Weights of a small GPT-style language model, trained from scratch on English Wikipedia: MLP 2048 SwiGLU, 1476M tokens.
MLP neurons of a small language model. Each row is named by its layer, matrix (gate and up: input weights; down: output weights) and neuron, and shows model dimensions 341-511. Each number is 128 + 32 x the weight over its row's rms, rounded and kept within 0 to 255. Numbers have three digits each. A neuron's up and down rows have the sign that makes its largest values positive.
After each neuron's rows is what it responds to, as a language model described it from the Wikipedia text at the highest values.

L6.gate140:148150106155106176140117151179045116133160121151156164107078112150091137104152147171089157119125134029050122138135065103142107118146109120117090157132166175130077164113136135130100080156120114132124172153121135118095155115142175125205113141100105143162138118090200085113142104113076127178188118105133122098167122133127135159119117123157095118108111031056146115178157113128119129129113122135135146091105174099150167131113121044157160098115169122141169178062107094149111114165127140152153075127142131082111182168082
L6.up140:118145062126186162143175124159033099149166076128142168171157106157088113151090138109138141133132171119144088154106080128059075096212081078103131171116167159138095130136111136144125118193146131186163137183129098147161110135107170163145203121222071066133076087132171071154076127076111092107139117158157168119095141183092163132084138078141131116180207111109131131199103169149109070158177141121149146078146059083152169081147171155159136174134164080129143163153083089123120163158139177125165081121103137111106157127172
L6.down140:150093152181109129077137126152094133112185159137130135112159113178133098111135125164070093123155103107092139163133140049090103121117122114170125118170196088128150078118116133100143120081179134182145160101188128090118126160095100163144137151182158173122158140172153163188178117120131089134150119097120112138165092058136105112169137150136135114129106110129165133124124148178087131138158143144108134154083088118118136125134148183103123104076134150145140083058110139172139067109111078150149186115092112147156119137117
Description: Year final digit. The last digit of a four-digit year, split off after its first three digits, in biographies, sports careers and history text (199-5, 202-5–26, 196-7).

L3.gate1087:083130143137155127127151141156120159188158128115079132160177135111141076159128165115099098119125195098148104137180177064164170125089151099147089167124168130076144098089122069135191156099200127152132097081147142083096105129131089122101146192144099120138208156128168104114122141124109130103137154118136122139177172143118117084140110142167141121190094135084108146130062186130117121159134159111096156163101078131093135097184127168119150140180151103163131152112108122131104095162148074115046111128102105097078209141168
L3.up1087:142122144121119147137156115125174114147099111102102108176091169168109154127175136121121118104105104169054107057144153094102118123097142052146136138071142203073105181065212093085158106106079116052149111113194140172077135115090085169088154181064133146123102166110151156069116157164110139127088155147116143133107108153137106159181160169125167114105183103075113112108131110119121073130111156104132130172130146154106097119126099115139153172098088147174097189068102066132087140134151089151131118126111099154156156179094
L3.down1087:092094107135109151114165111188124213158123080111193082126169127162106102112151143181090081105163076177102094053164108125118113131143120083093109065138150135131174126144101161137130099111079174151169077134133177119111094166137101173094195120099136115140151110128130072106088165108116122163140104151135102142119154156198153105129145122114182137092143076128146133099127193130108108078108142139083087129140125093100106087117110149066158074100144115166088094086116146062174150098119145097153131142133107175083132067150
Description: Collective group nouns. Final plural suffixes or words naming groups or institutions as actors, e.g. Oir-ats, Buckey-es, Prussian authorities, the government, the police.

L6.gate1728:133145183146149065134180151126106126129124119090201089142137125122138113140104136102064080192127125103099127118119128152129084152128092135164147129122141129176059052087124039157094072056152152111144125120081104142111117130190079068158151105110094130107143136115167132122144128102157196150068072185117111169067113142144134150048164144149089108156102168121138106130155137102142129178076096091166084086103125082174148098189151092153135149149145137112094125130108143146114146115106150139159164154166152081091140107153
L6.up1728:151165163090101079129146100133135158104153089205152145127184174113150145088082139140054108146129091150114170137138164159159181147133130161101083139146176124102161083110124077090119100183171171146109149136158112121105167141133120128124094158132051124154157148061086174140125101103198137118153153114106120136215145182157126139077164147113141111166099114109075135107164118114093118115152093117136097132093160183163128134078116150121116153108096125117090151163142060104116159127099066133146127157181143148096126165048
L6.down1728:132083143144124162133238122130174116071141110127119104164106157104134143105149162102122164097119103109133111129198143143121096113169113146109119094141143137100177184106084084123150128153120108035119158102091144119133114069171087092155161142121089116174090112108158111145135089090108119109082137079153097088139163119160099139174140146048183104122142145153149114132147116119145124150108164122089120160140134077123123104140140150153120115146171146065158165077150095073073113144141025177118113129141125153124204119180
Description: Table header cells. First token of a column heading in markdown table header rows, e.g. Catalog, Director, Broadcast, Photo; more weakly, word pieces inside capitalized titles and names.

L6.gate1571:109125072079125118163149145076093109188134078125161132160159125157124130184070166175144107120136168082127118036094132160118122162125164109139100217077132123107156136172132107173159155097172082096101101103116170162105079142129129138111150187136123195144100148119137142095080120146085115124160101154114127138181135193065068179102154099157101118121139188162133124104147183113109114147107175077155141135094113140111155174127130094148074116160161165110140186156160163111097120166108142106146159130075106083077144144141
L6.up1571:154111099135116102096101124123099049192159147116137134116099139135099099121117143104118105111119123163106137120144185119106111213146187113138113090164146069106127182153126124105112152102129138163104110149109154136127075142125187135157079107076152138135137155071142095116154185172133080127107114097156107158192129121093048156118141158175148104142130093109109119093107147126166152128075145122123126166079164186089152112158162112069113096116072167132153104090182095163136114169166089124094092211104128146172128143114
L6.down1571:142133141129111106083169164078135150119130109103191121147145147137102156125121127118112119120129092126075129139148124138117139112155156083158123122153129169132136088165080165092103110133128179157169106181160082119156091103086101119100145129142082100136164116172140136116163120110079137172163114103119113111161148168115181112149127140061091095140198088100103149140097153110111095071124065113076128117122137081175106148111128157122094143135151108163149147077192107081127098127171168136134159133068095187127112139095
Description: Plural-subject marking. Plural noun endings and the next word after a plural noun, such as "kn-ives", "squad-rons", "hors-es", or "who", "that", "were", "are", "remain" after plural subjects.

L6.gate1009:169128143136116099151127079133172079162144118146068162095148095110111150066091133140078092177083136102124119118110128118086166189172094154081163073147109146168160138121123179166092137157154185100084140132176151138131119101121087094157064132125063144119141079153150121128134125052136115153156098121111143132174126087116119146140120154148153147138166134126058160121152065155172107137191119177127137132140163094163161122089113117106127224123178149139140100178058193156125074144116057077143122153178165208197167153126
L6.up1009:117196120160104101087145126134142106106070139114166109062110143089117084075113164141166175159087175140134088139142112128107149148129140077133136121080166137192085132079189092109142108182154144166206143120074106083127088105139094163148096080100109128135165082106148140103085092124096157119148101141133132132125123124121104061111155134198093069098123182146151152165108115160149129140158131117164148109109157100117131094202103186116159120086089105118094110135115109169140154056112128137095149157087086115180084130150
L6.down1009:144125188067118142141102182086092137160109151136112118160149106166135133147148132159135111166104137155172101141061114144142140125144042198081087081190099075118191161138141145141116152130163110084095117158163146148126126154133126086164136117158165112137123130111139097162146117138135122113138091171134106185219134134159109103156138098131041137100133140116109120108062089107109092156192115149164138134090156149148162060179135148080162100092106155095162139137135131108128091177145117121157109106182141152097135138176
Description: Mid-word name fragments. Word-piece tokens inside personal names, mostly non-English (Italian, Spanish, Turkish, Polish), such as Butti, Olivier, Jumblat, Giorgio, plus a few mid-word pieces of rare words like obliquely.

L3.gate1549:156089122162160094101041146158151114065160115137136133116197086099111146118176151185066156128111137137116176102081109163108135113121125154106143171186105178141143170116159102062206168179134145135114154167150128102150126195189081164174138116184126167078119122159137115057132108161126072136093136120109157047133139136109156142122122108173143147065094201134078078145097169169093124152120036125122167208137121138120118132150199120185107160153094097133142128100147138153095177085110150148159105149158123103111164132156
L3.up1549:139147138117131074169150174146099123126123099102165107066183054141108100095086152164103134120141170074117098114135149128124069103110187181104121193163150041140085168147194120107137096180109058150173149122151110165147077165121115169123111197161093138086080076121095139099045037121080118129184170053127103133165144169101137106126152115137167104117082140090121086154132149215095123107147150130138102094176142139174079109137159155208117155101192129167137121130137194122168172114127134075110167099150121142144141096146
L3.down1549:117147132199104132115149055111136133118123146081156118091154177117102112097083151107133140104091125166110101120087090086120180155147052111162178155134167129091127125073143096050086115099141135071140163099161122159143100093156147130122109155137091179211079138117161120177129095082113157190082158149143128084108152136226085112102054112118149115150176158095142185133175138144093152128150154106109168149124143106131200146067158174082113087131134123124103153117103103118160133116095146126115142153160134107110102165100
Description: Surname continuations and possessives. Fires on surname pieces and on the token right after a name, like 's, a comma or "and", as in Strauss's, Mé-hat, Grunwald,.

L3.gate1898:165149181129102039161137165125092110136167108147151117119119120065141083154076180172072149145118088089124160096031210114105117081102065163117168133049137110143149095117090136157075144092142105132102139118130109086137142122156128071138096135178113127115127172125150165121135104117160105206162113124079134119101150081149149094036150154084131103081115098091151134084090171142153163164104109131113135120137128113157152145120154127122149137114195138085094060142126176140103138055157120156155110118207191101128129067118
L3.up1898:175195148162090110113143141103148153103121139126125131117114103120118159143124134122128137065132110149081105128183126139120113108120107128166149128123095133083115154086126141151153173106116114129109073162142188117074116126099159176193142150106121237135112109106192152119181142136123123100159117143092068114176156124110144141060127125131118139132170040120192097110096141113171120112167156179139059114128156138145084138119133105095126159101157124128132110110144155149132139120123126125125177113082164151098141089159
L3.down1898:128134165138099085152105170109081094183117154095102075140173111086124094203144129157052131099147115164085111119132110139148114117150092124080130148125086104130130143094154123088098116106103106130166112103156168151074108136114071063141139071131164159132101178164090151106164067173139109100165147125060086160108165099147111171092159141090166125121133134163138121079152097103095150129143153130125132105153148115115120187134158163202139102123086130061061141135105107128071129093123117102192149131124188111172105101091
Description: Role and field labels. Role or field-name words that end a label or heading, mostly in credits, infoboxes and table headers, such as producer, Head coach, Votes, Total points, and the colon after "Producer".

L6.gate1042:035144113153131115126206142098103112176139097136063126097092137153082099095114093176134133127120134099091110117161133110133123141108131091133087129133213135060137124067139062141181122141115194156142098168117146077134072088121147146184113098170087134091126117150129136115108147114123137138172198186100202091124150102170077153099139109107185108088127135121115108104108160132102136136143160086146168105118129125143173170164142100183098160143163138118101198121164155131083128117119092126078138144105096130068170098099
L6.up1042:129121155142127095148140129157153110185122135117121171159138159142065140065078169083149119124078142134126108105129162164158137075151141090136137134126112136072148111160129138153134099131137124129224103155152194142089113147193116121080140168141101132150130151126122112138136137145071129102183178159108155112124206072157114168072144062063133126064120168114118178165076153120150131121210108129088182180083201136134093163163103130108124100102076065152109145083151101130102098131173024118127129150120115090122103149129
L6.down1042:148124120119093090140172125143169173106155134167130152117147085104077136145087167163111158132119111149111086162134121146155165161133129158094084120115104105125146170089168157141113100135109115104108088169139139136163086190162139132194119119123133113106186149164112147131172084096152148106180136199136115106132055067167176136133165120142199096131129104114142148128206151037116073054138122174083125108106127204151133108156216131131092182094107157095155137144127186182115144136086169145125133098108091137092098136104
Description: Role noun before name. Final token of an occupation or role noun that introduces a named person, such as guitarist, painter, footballer, explorer, or mayor. It also fires on other category nouns like highway, series, and Assembly.

L6.gate291:107121126085109112068121184157140113080114093167130171084113123137135143121108085153097117132206117153044128123127163129163151105111109100144148073160122117080107159098115090166190140152152138137174129182128126129143141125039086168166161160119125100081134166103068099130117139114148136079169116113100073118121104145134145111122151125126129164100151175115165097120114133151195081184154053139147123142137111074131108153167176097205154092111146078088081169121096154164122141131129068201117120152066128141061112157117
L6.up291:154106123137114117071065114121099107141128021134121145108164133141158134077076129189130142146114144129123147120150131186153164138074150150108163191118104070162165148064116135091110127105107039088168154140123089167142164112135199138120142181151123089067139072148134134186148135144111114133168064099117107088113144163126191142152174130194128126074147156160223103148144082158138137127125083094100082178079095117113083133139186143119157118123088128114123174147146172113139171098117118081124236151107097101164136117152
L6.down291:084137110057134145112157129142096164117111120098044128140110153115127095124163107136140129127127115123140148106104141160114080108129074055184095205136114129108128131087116180127148121145110124146135122089116148030080104147143105144185130135167095161130113100100128092144148155135119144146143178095134127122140141091077117144127115185124116110092119148160065155116075127126135160103110194136122143093121111109119140099150103061145164126192132056086103172106184098078169097150152117146126128135145120184106145143122
Description: Institution-name subject words. Subject words that end multiword institution or journal names after of/and/for, such as School of Art, School of Economics, Organization for Security; also pipes between table column headers like Votes | %.

L5.gate236:116074163105170074125104112143107162151161128066110118113139196151107090113112143116145135061091104062105121082097112090160144119093113094101172135144135114139105083165055155105128146106139160184137164190059097136113118147182131112109128128180124108212161117100122097127096054128058108124138092141130182137091118087166106080098103088139122058135115119187129127120115113117125099163123150164117138111099138139128193079170109185170163122152120058110088117151179112179070110174084109167125097225110173152143088161087
L5.up236:107128151141091157108183154137143174120143103159082117074135202132146094074184106107104118114169115071138155100149147121130151069103152133078138148172185094094110096076123108128174118125115141164174148135121097166119141149139102103129176131100181108126113194137169115130118121114118147137140115146119130139143134104149125179152139138046212141115154098173095124078101085158147142104151131138162136092124113140157171154146121141170126154141158103099138135105151190120101169102117143153149173156131189159114127151185
L5.down236:152117141133119116155117116162112089095117154142086105196188092167139110106124088126171062102074080117128105148156118147128068191145122137177113108088169076113146149135146194104182098116138136138125137137065079112086160122096165091218132129144158108125129173070104177152149097076104089144175112124158090144207130074126144136117154141077203109080147129121137163162155109086121149115173132177185160104137167082130140130104139154192107132157182134125084086151200141176150101133129153089138203127091097112070125181071
Description: Year-final tokens and subjects. Final digit of a year closing a time phrase, and the subject pronoun after it, e.g. in 1971, in 2019, he.

L3.gate1828:059119153109100105136105185151175115118156117150175152145117087168130193129087142172112165143142118121154146120111110146147145114083058152076113092106136122122143077103112147202135114143112114134165075140148130136106168089108113125151136148064110171126110094119101112161143056054146153155111116148091154108154133155148093174083114159146069165060131115141121090111164099150203129147067090128190130078080088176110164074148083114138097104090126141120147110181141125122066101109148141146180120176139124045142110099150
L3.up1828:129098123114107106084071134120118118163096085154086146199111078107147142139156109105107216163166151218177097166153082167108116154108110169119168114094131118121141117124112164151136123125186117081115089094133076168118140103103170116136177080110184119130066144090100120133173108081109098147154144202107154130124098059162172122087171104143081170056166079049159109140092061105132138142119135130163108164147112120141105102112124134121119096115111090080093110140096137188142193171191152151136068150148120104194162141087
L3.down1828:087129088143134163075099125126157141090150152148063068115142133156149132078150172151133120076091193153102072201130208134100160134130177155115087128147105140106122138152156115113115112089074114148109106156131128122157156184138105093113118171172125087078155149115167136164113099204120133137130156090148054135160121127128185131179152087112168133156165080151109196135133087114079139126168135160116121119109153070142110146113196056128151135112109106150103042140186135103177130075121120142094119125124155168065142137154
Description: Predicate after copula. The word right after was/is/became, mostly passive participles or a/as, in biographies: was named, was dismissed, is a.

L5.gate1832:147113098137158100181063163138181104156110109149098126127123181071139133084125137179143119077150133097157133120060188151150090150109099181153140119158184093146126124093136144129119161069112128133091076123143129082136142114162069084122074073117129180099152092140198172113178130108193110164138097084122053109115093186083163118051112156115146087172128118129132066065113166100161142135104097143142154133117121138161151118131170106121134127186134143136114177108150114141202102122161114137181135149166119148109121115096
L5.up1832:121149062108118139193089129101141138148139110168121080119145141114072151165123162069093078155133137133137088142101118118142155077128157127123149115088122107158086132127104115170158168163103111140152116113124191049090154106095060116161119127139128165110162153107121153152119125116137152114118112092123089143134147133138153142099152174137146144133185134154154158110141132136208033084057168082090101091117156103184195182121186148130124148105114138158132123202067092182096111205127066082141175104102140141149180112146
L5.down1832:152150153161107085150188185150097146180098153168109188151124096159131063100122177130127018147102152143143142163160083097170134154147140128136148129159172178091133069058137111120096132115150172139137131142117143116102163101139136125106127170111122126114133155183147081143085116099130108126108124138144167118180090103100118140155141120055083129105135118145142157084132108112087155146152129122107176084141146107148058160138097095132173099155082148143068114125108139126112063130087164130095157066214163127102135154096
Description: Table pipes and title punctuation. Row-starting pipes in wiki tables and track listings, colons and dashes inside titles or times ("2:47", "Nosso Lar 3: Vida"), and assorted mid-sentence words inside quotations.

L5.gate828:170104145159145000074134149098164125116122145116151131104203122135168106135083175140112150133094206149091076143133182103171072148126147151066074147179133176080142136108112144086120168190152077144133161167179098148126102160147122148188142125112117144157145129134110111094191129142152123224128098118073139139117142123055136117126083104076122143097154095132121096113120115120088158135165133186125157137123149128139123136138129057126077194119126099127112154138157189141155144082130109135150123099144110114049124119177
L5.up828:173133169128102068069095122121179109123123080074073051117128106160147118180130173109076113141151166152071132160203199116186097152140103133125128122157152148089150162153126210067147150158147062102103115111163063186100161175112098152179129137092110156190099149118155141102180152162156131136143117173136118093135152150080128080103140137132138138155165118193141122110098153159115121143153142170153167184107149225103116076143120046103123122099113064120101151177137169170153122160109117131131141094117092179119092145099
L5.down828:095095136127097136081066148137112119086111105136106135112094144143173198143154131158153112201124135126086208146114156138123165092110117152138116114150183139151140087136140145089160150111137048077165135126193127165054159114154137111165132152125053149171117112116129162147141146132195160134085139132142128085037146111109103136161128130156084105101083113143129140143125135153056134133154107071148143198159174161107105142106133096098107157036093105109153165094164122157187105147035183168111095150111111162124086172113
Description: French/Romance name pieces. Word pieces and articles inside French or other Romance-language titles and names in English text, such as La, Le, de, -aine.

L3.gate2023:114112167184141101097130098182133079160157120147054085142118124168166106100159146150063113088089142080120131147143101083123212138111168085131144170176131074143104133148120105091160134177120156109120162111119161151170091127111161136096165111147098075112215066102088129104122098077098187138118103111148114138140158090107124171092137106121136087181096111115001148140102075173118151124165126114139144180138171098145150181153115082138061152123162110104122102137165131145177152140078088173144115119086113128079174119140
L3.up2023:119087128104112110117113129107119051129126144091147118139139179157105166169040074119143105140128103142059147095126159147142113132080098109069159123123134084144157182110146132063095123143138091113157155135172121113119138121132126117143123109124095093130083098117128065080117170108125141130158190146130091095103130136136085145168109105126107110104101144110120103132169125101192124112089093104118090118164136142110108129053115163180125092102129186089094128115165106140105182119103149190137073126207086087090079169162
L3.down2023:156123152199128134135214134147155154041102058176136146129151101158181109066092192081032132102149083121202063118122171159153126137172074111117080081154137113129159039100110116182129101168114143118128137134113142105149153096083063097121146151111096134189115101178086105159110111139122157174153100126175113107065104133142127162132153111064115075144210110087157143152132109115098124082154077130066110145101091111139118142137175123167129137227118109185089104087161136101121095143139113109104170162124153103166093096159
Description: Time-reference phrase endings. Last token of adverbial time phrases linking narrated events, e.g. same day, following month, that night, final year digit after "In 193", plus "as well".

L5.gate1278:142110156148108098070095135094116117141105128128065138052118185153117159119108189087088127098092113114132136192127143141099137196152081183115138147159127156125179114107116126122141168133128121117117132120216137100119096097127054144167113143166131136135142132134110160130181194141156122208141190116114166117051113124082077101103135168107118140114153078157097078094114189168105181187166059155123137149150187109104123119129107075090152155066122146130129138156169162174123148105133123134164086157070111156086157132120
L5.up1278:130181097088132127067116199124069120170113166146110133127117189122117147065096087119137124139243125159077112145118144165115102182142168094157122113064063118113141186074128124119146210089118163076159137114154111093123181074102136128111147154142139132073176108173028152095126120068104117128170122088122131150097155115113174161102133160086155148140128107140139108095161148155125129100115211111097155115136116153127158208120132157107136111177070166175118077058149120148117135087210100076225178093135113138163183073157
L5.down1278:108087139141127113105137126111114141130111178114141096164107193128153125169120191101057142126192102158122161175119140139086114146156093151090141121114131126116104108157102208136077158143147126077074093109099131146120109183127140180167061089127127111120108079128160183096179180131121084197161152100135191214067121112099070123130089172123109101055172106157136156127101198169055153070154114153114109123160141119177100124120154086080108119061182083180184091118125108147138138137105154147152092117105133148133126148122
Description: Foreign-language title fragments. Mid-word pieces inside non-English (mostly French or Spanish) titles in filmography, bibliography and discography lists, such as j-ours, ri-en, bos-que; occasionally table punctuation like a colon in 18:00.

L3.gate770:183110081187122092140128092129120156122141122138099074069151104158127166121118148117101099082137153150134124165153248145110097145123170080189131156143146160150105196129088133123156179101128121148089128135185142163141142159100137144204115178143102115119131171137097165170137108091152123198145112076123136136112192104142110121108118139103116165107126055116091124114165137117110172113153138155127174081132050120111136124169182063106086147119129147201125194164117143188078123078105074134146100167082171150105116131187
L3.up770:117100135153210133076139134164103119166107172111094124116167131177181122081143164120123129060139152159059089130143096123082075173122141125064072157170101126098075089116166037136056081120062118126145118165097219151109107147066112114163153143111090056066065092083137153160158130136040059139127156089119110095135134197144155146147138077072184165138141193129060146133134138182179130102142154141112186128107127063129148119125125111115132183091142155157102096070107139108170139119158152134162126110106136129110164140099
L3.down770:156185130073139141113169200118145174113138079141160081122096162128130131197128105068140155147172166174181092129098152133149135114118170144114108085114151162047152162136092217163132077166153088103076174111108148148144120139163121133101110153164141124123134111196112115112178141111112181119167181184103189163131176082125125139195163088112175153145141130141155136131109116161089158077148162166100077169119176115073161080093136136132189126118118115105101089119174134136153122175118169193114131097114147155155176157115
Description: Name-final word completions. Final subword or last word that completes a proper name, title or field term, often Spanish/Italian titles and institution names, e.g. Atlét-ico, Mathemat-ics, School of Music.

L3.gate193:120065204075124137117172044160153117172209174084125098190142162141073095177132162130172109108048239110101109116081136136124107153095130163166156148146095112151171172187138122144131131100165141105147102101149108155165137151114067123208100121100095132123130150134098105145142049105105150165081111153146131106113117089117120112097119131166094161091185134106145135099122116201185124151117064100084122149132135114092104097177098115104130140045102091092115163164105148076117144126177152144112143117123129122127108107100
L3.up193:113139136169167085070099133099138087032090155108142119133151140130046118084145107132145157113119143198124186187120164127079139117133165103083169092157122110098049153115182112094115135199159180119138117122164156153167172182104162165150152157129155158115070144153116109155166097109108125198136118130111083156139122131148130115099179110132121118133150137124130145116187118198143163144147068133147136083153164133198078152130094120088047123143099155110125111154090179094142130095121079135146091103111126106176093102091
L3.down193:110182059131092143153134146127136145164115124169118196144102059137184130156193102091094100161138097086140146122114095115142159144115144102169096128123164127094154107086136132121124141137146128136078147125094121087080166125188142148103190114150114123153208099092155109110098119159154170060161137169116143144138163109127123128108151133055201145147084104141100130107121155108121152172108199147147134165129110136150186110061155133188113145158143116133159084035157072143100080090110141138126116131132156103132204130158
Description: Mid-name and mid-number fragments. Continuation pieces inside foreign proper names and numbers, mostly in tables and lists, such as Mé-hat, Jo-bert, 899,440, FT%.

L5.gate942:142159153061059120180109113173145111204135099133114183118125141089137103100151098066112124137098119136123159163113128170129185149140158141156138114129087152100087116107109103174124200085139154147128120164122129097096151182061053137067129072136037128145126162144113158136095088107083155097132123101114144151124139058086201129067090155129120103113139113128126114074141113074173128145116106154103161114101134121125162122181087164112113141119130123156146107114105061128089093106177113121166134153077156147161131118106
L5.up942:075115133086168117150156067089098116099152134127168181098116140176145129086161145183135100120161120158138113120138078116139089133092075095178107117217103180092147116128108074092153121137089169141088084125092106116124120140143136152111155154166059152112163155149152165156161114118127130142139114084211175140164177092054164131112144087157134168051177097038105110131099173084164117081131061172129088124119110102168171080144077185177129089138180129183134130091137120125156134114109144114074117127151150100095167110110
L5.down942:150111135179148113115140172139172121153149116148117117170154171109079116155114148125139151131196142146118075170146160172092147111143162101136153105141156140104074170096119134107131097094151128072183142093138133136098105162142157137113122152127072103147148083103114131138169046164163086150153146148140098081143095145183126089109178126087094118157148162167176168117142081175110133165115170120088111126175107142135174111080115119093140142118152142151114116102137112044121178075224094115158145165072132163074125079115
Description: Operational nouns and -ing endings. Noun or gerund-ending tokens naming an operation or function, mostly in military, aerospace or technical text: control, staging, commanding, management.

L5.gate723:101132167119131139098094151175083172117184145118154118136110101124155122150134090161127137161104131116103101136119085107130116121172131102111069120121072089123167133133153064168131104090134030137161081052142060080130101118076152106153126171127107103115129108096132120136138101098122148227095092156093143129170151101153104149147104149187100131097115105144098085158062114132167129122134137132118099158133126111082158104156138168133141151129234094118061152147095178094065159168123060148220067122169099108143162131113
L5.up723:064156182071105153125146136171094183105109154161140090147137152164170099133127142137122128136149131154100116096129103161142121112119117114118143066128130083160191139181151107172107111128096049107205113092169151089139147131069139148137097139146109110154121101103171125153133074095149099158130168147143127132144154111121117152148145192098120142073087127124092153142177117080142145089127120121088058085188105151086136070104140129104161179182126038141113153130140183065188126165084101142143088071184083135138136077124
L5.down723:069073170133122190128114115103117122091103077131122094104158094105159130128106157040107085131136125152173142104131116175151141083073182218182197108147141170158122081142132149145155153171182169136131121117127155131128190150160107106158140128125117127147141128142110174168171109087179117049096182115118137126160154086092192096189145161107072151110119140065130173123158169097079110116112106106152118108123161133126154158125145106082124127126088076105107165152156125168170068136060198172119099107130117106142161086100
Description: Copula before role predicate. Linking verbs and commas just before a predicate naming someone's role or rank, such as be, became, remain, is the, and commas before appositives.

L5.gate369:083097113202146083172160128140125120141151156085073135051209174107063130078116179136109134097126168121126148127154159163122112086118158176128140166171093090110084098102120091154126111106115167143128099162110174083124064159158101143115153109132133135150151106144201151109154084193116151161166132114116137108108101158085125188110125114130151130091061177126180131132122142149084123106160071181163166171139157115155155141168130157133119174133141210152156130147190141080093125088114133164113085163103121102107135143073
L5.up369:157092157116102098185112134175128046146108138161157116097129092132129062154122137114117145115157091143062129161054177086120130127153147133116163142120137098146191163140098165129116089098154126129200104108136109166103160094167065090117111116151116097099074131130154111119186105151096110133162175124121155090113138095201118156075167116107163141116128116134148131096185139183146149133133078163195125151127145141150171117126165112223129151147137132125060101159166168148133109092182103136182152110131112147088094155143
L5.down369:118066137139084092126137078111120146103139069083106118121188114170124187094136171138114122094120158107133092136149160185100132149126174151183098147119139159112071104076107096055117137153141155139116101135118155117125073115168132170165127126167099168114182105153142164107100106197160120130158138154168152144126090091090177087145127101136215154144115173144182123093102164116124064175090137137144140140107138119153162175096153149099141113160102073111119066131137067171084173110094119171164108160126126101161134163117
Description: Before a following personal name. Connectors right before a person's name, such as and, &, commas, with, or table pipes, as in Otto Hahn and, Liberal Democrats |.

L5.gate1699:150154086065089132126162121147107130167141099088107144096093143085113127123051141115120091058143109170121161118117157159093106180148148115169086165132174119114084155120127085151128176069204191075071098101135084142140056123073094132096074122132126156159125170100115147119111188111126136100174166151121072094161151145089132095141097163109125138150123120132093118109156151097158137142115189100145183185123063132104108204111140113150076104141116139131151097106119153099112093185115092163152134153110079125147177140171
L5.up1699:101094141097094102141163155121157104185126127142126067127184086152147155124113181172138121110107131116186182171162149151142079174128172130154147147141185092133114100134070128133204094109153164110154159155095156142110111171108127150075129156155114142134130132113161148088129123163124136081146102106171063078164141149122109120152090145088108159118155111158096161121114191162187154123104185081073142131097108110069124150115146123134100112106102109160142106098111177118091108101191139105122181165141120133105167095108
L5.down1699:077134148148122113123133187082146151142108124126165067139186183142126132116172108155105109151148122111135137088170126151161112144067119159131103104134143167139141116141140148135117153163147136141144098144132168109130105100103109135082150171158129193137127163211080194078075167104152128127190089100174114133205170161175148136201108181027141096141155150125088192146161127137082125110108190159071090128139091100094151134147159092124140080081106163170107133049070157136110079082146137132111138101133087097128194080141
Description: Plural noun endings. Plural nouns, usually their final -s/-es piece, often as subject before of, are, were, e.g. cheeks, knives, leaves, whales.

L6.gate1547:156158154170136115231073123176141094166118110121128095141129067154229092134073163104148117114117161114171104098147129117065126122146133154089112140166115100160128081116159116173088109125170069101165129122163143122132093162141118154093067124130095113126117151152155116116094126042063161178143079174125156120167095100137106082116133195166166111094138099111100129134146113186141126193167116164165170167156136116144154176111147155128158187141156142179099117144133126079074151149081113156133048122115107123106135081125
L6.up1547:140078135190107086097147121209134089146164139097077154146128144089162127114135125119082092141156130122094129117119185199147125126141174118121172094093130155167120150125147077081123136097192104148207174094142103142173090129167121122071125124086195092199185172110135173075126115142071125101151145131169168127096083139157139150110133095135137083204133157130129082181150144134097092120110034113156169149167123087125108133131166122126111112165084158139131160053083155112147123109130094125120126153095131113162098099090
L6.down1547:121098117096141140168162170145091169138113164129139140101151119107208085096114167102148103106124115164148157135159138098115105115118128129130124131190068137124115053115113142086092156118190117071110130161186051119151160109096127149140126091158107126154141090114162127139120070104123140176116101112115083070154147129107142125154091183129129151111134138110121124046205120113127154151134147128091128126109132115135204125144140153125059111101115171164123133117161104095154126155085180187133089125099178148078216115100
Description: Surname first subword. The first word piece of a surname split into several tokens, right after a first name in name lists, credits, tables, e.g. Per(kins), Mel(tzer), Kap(oor).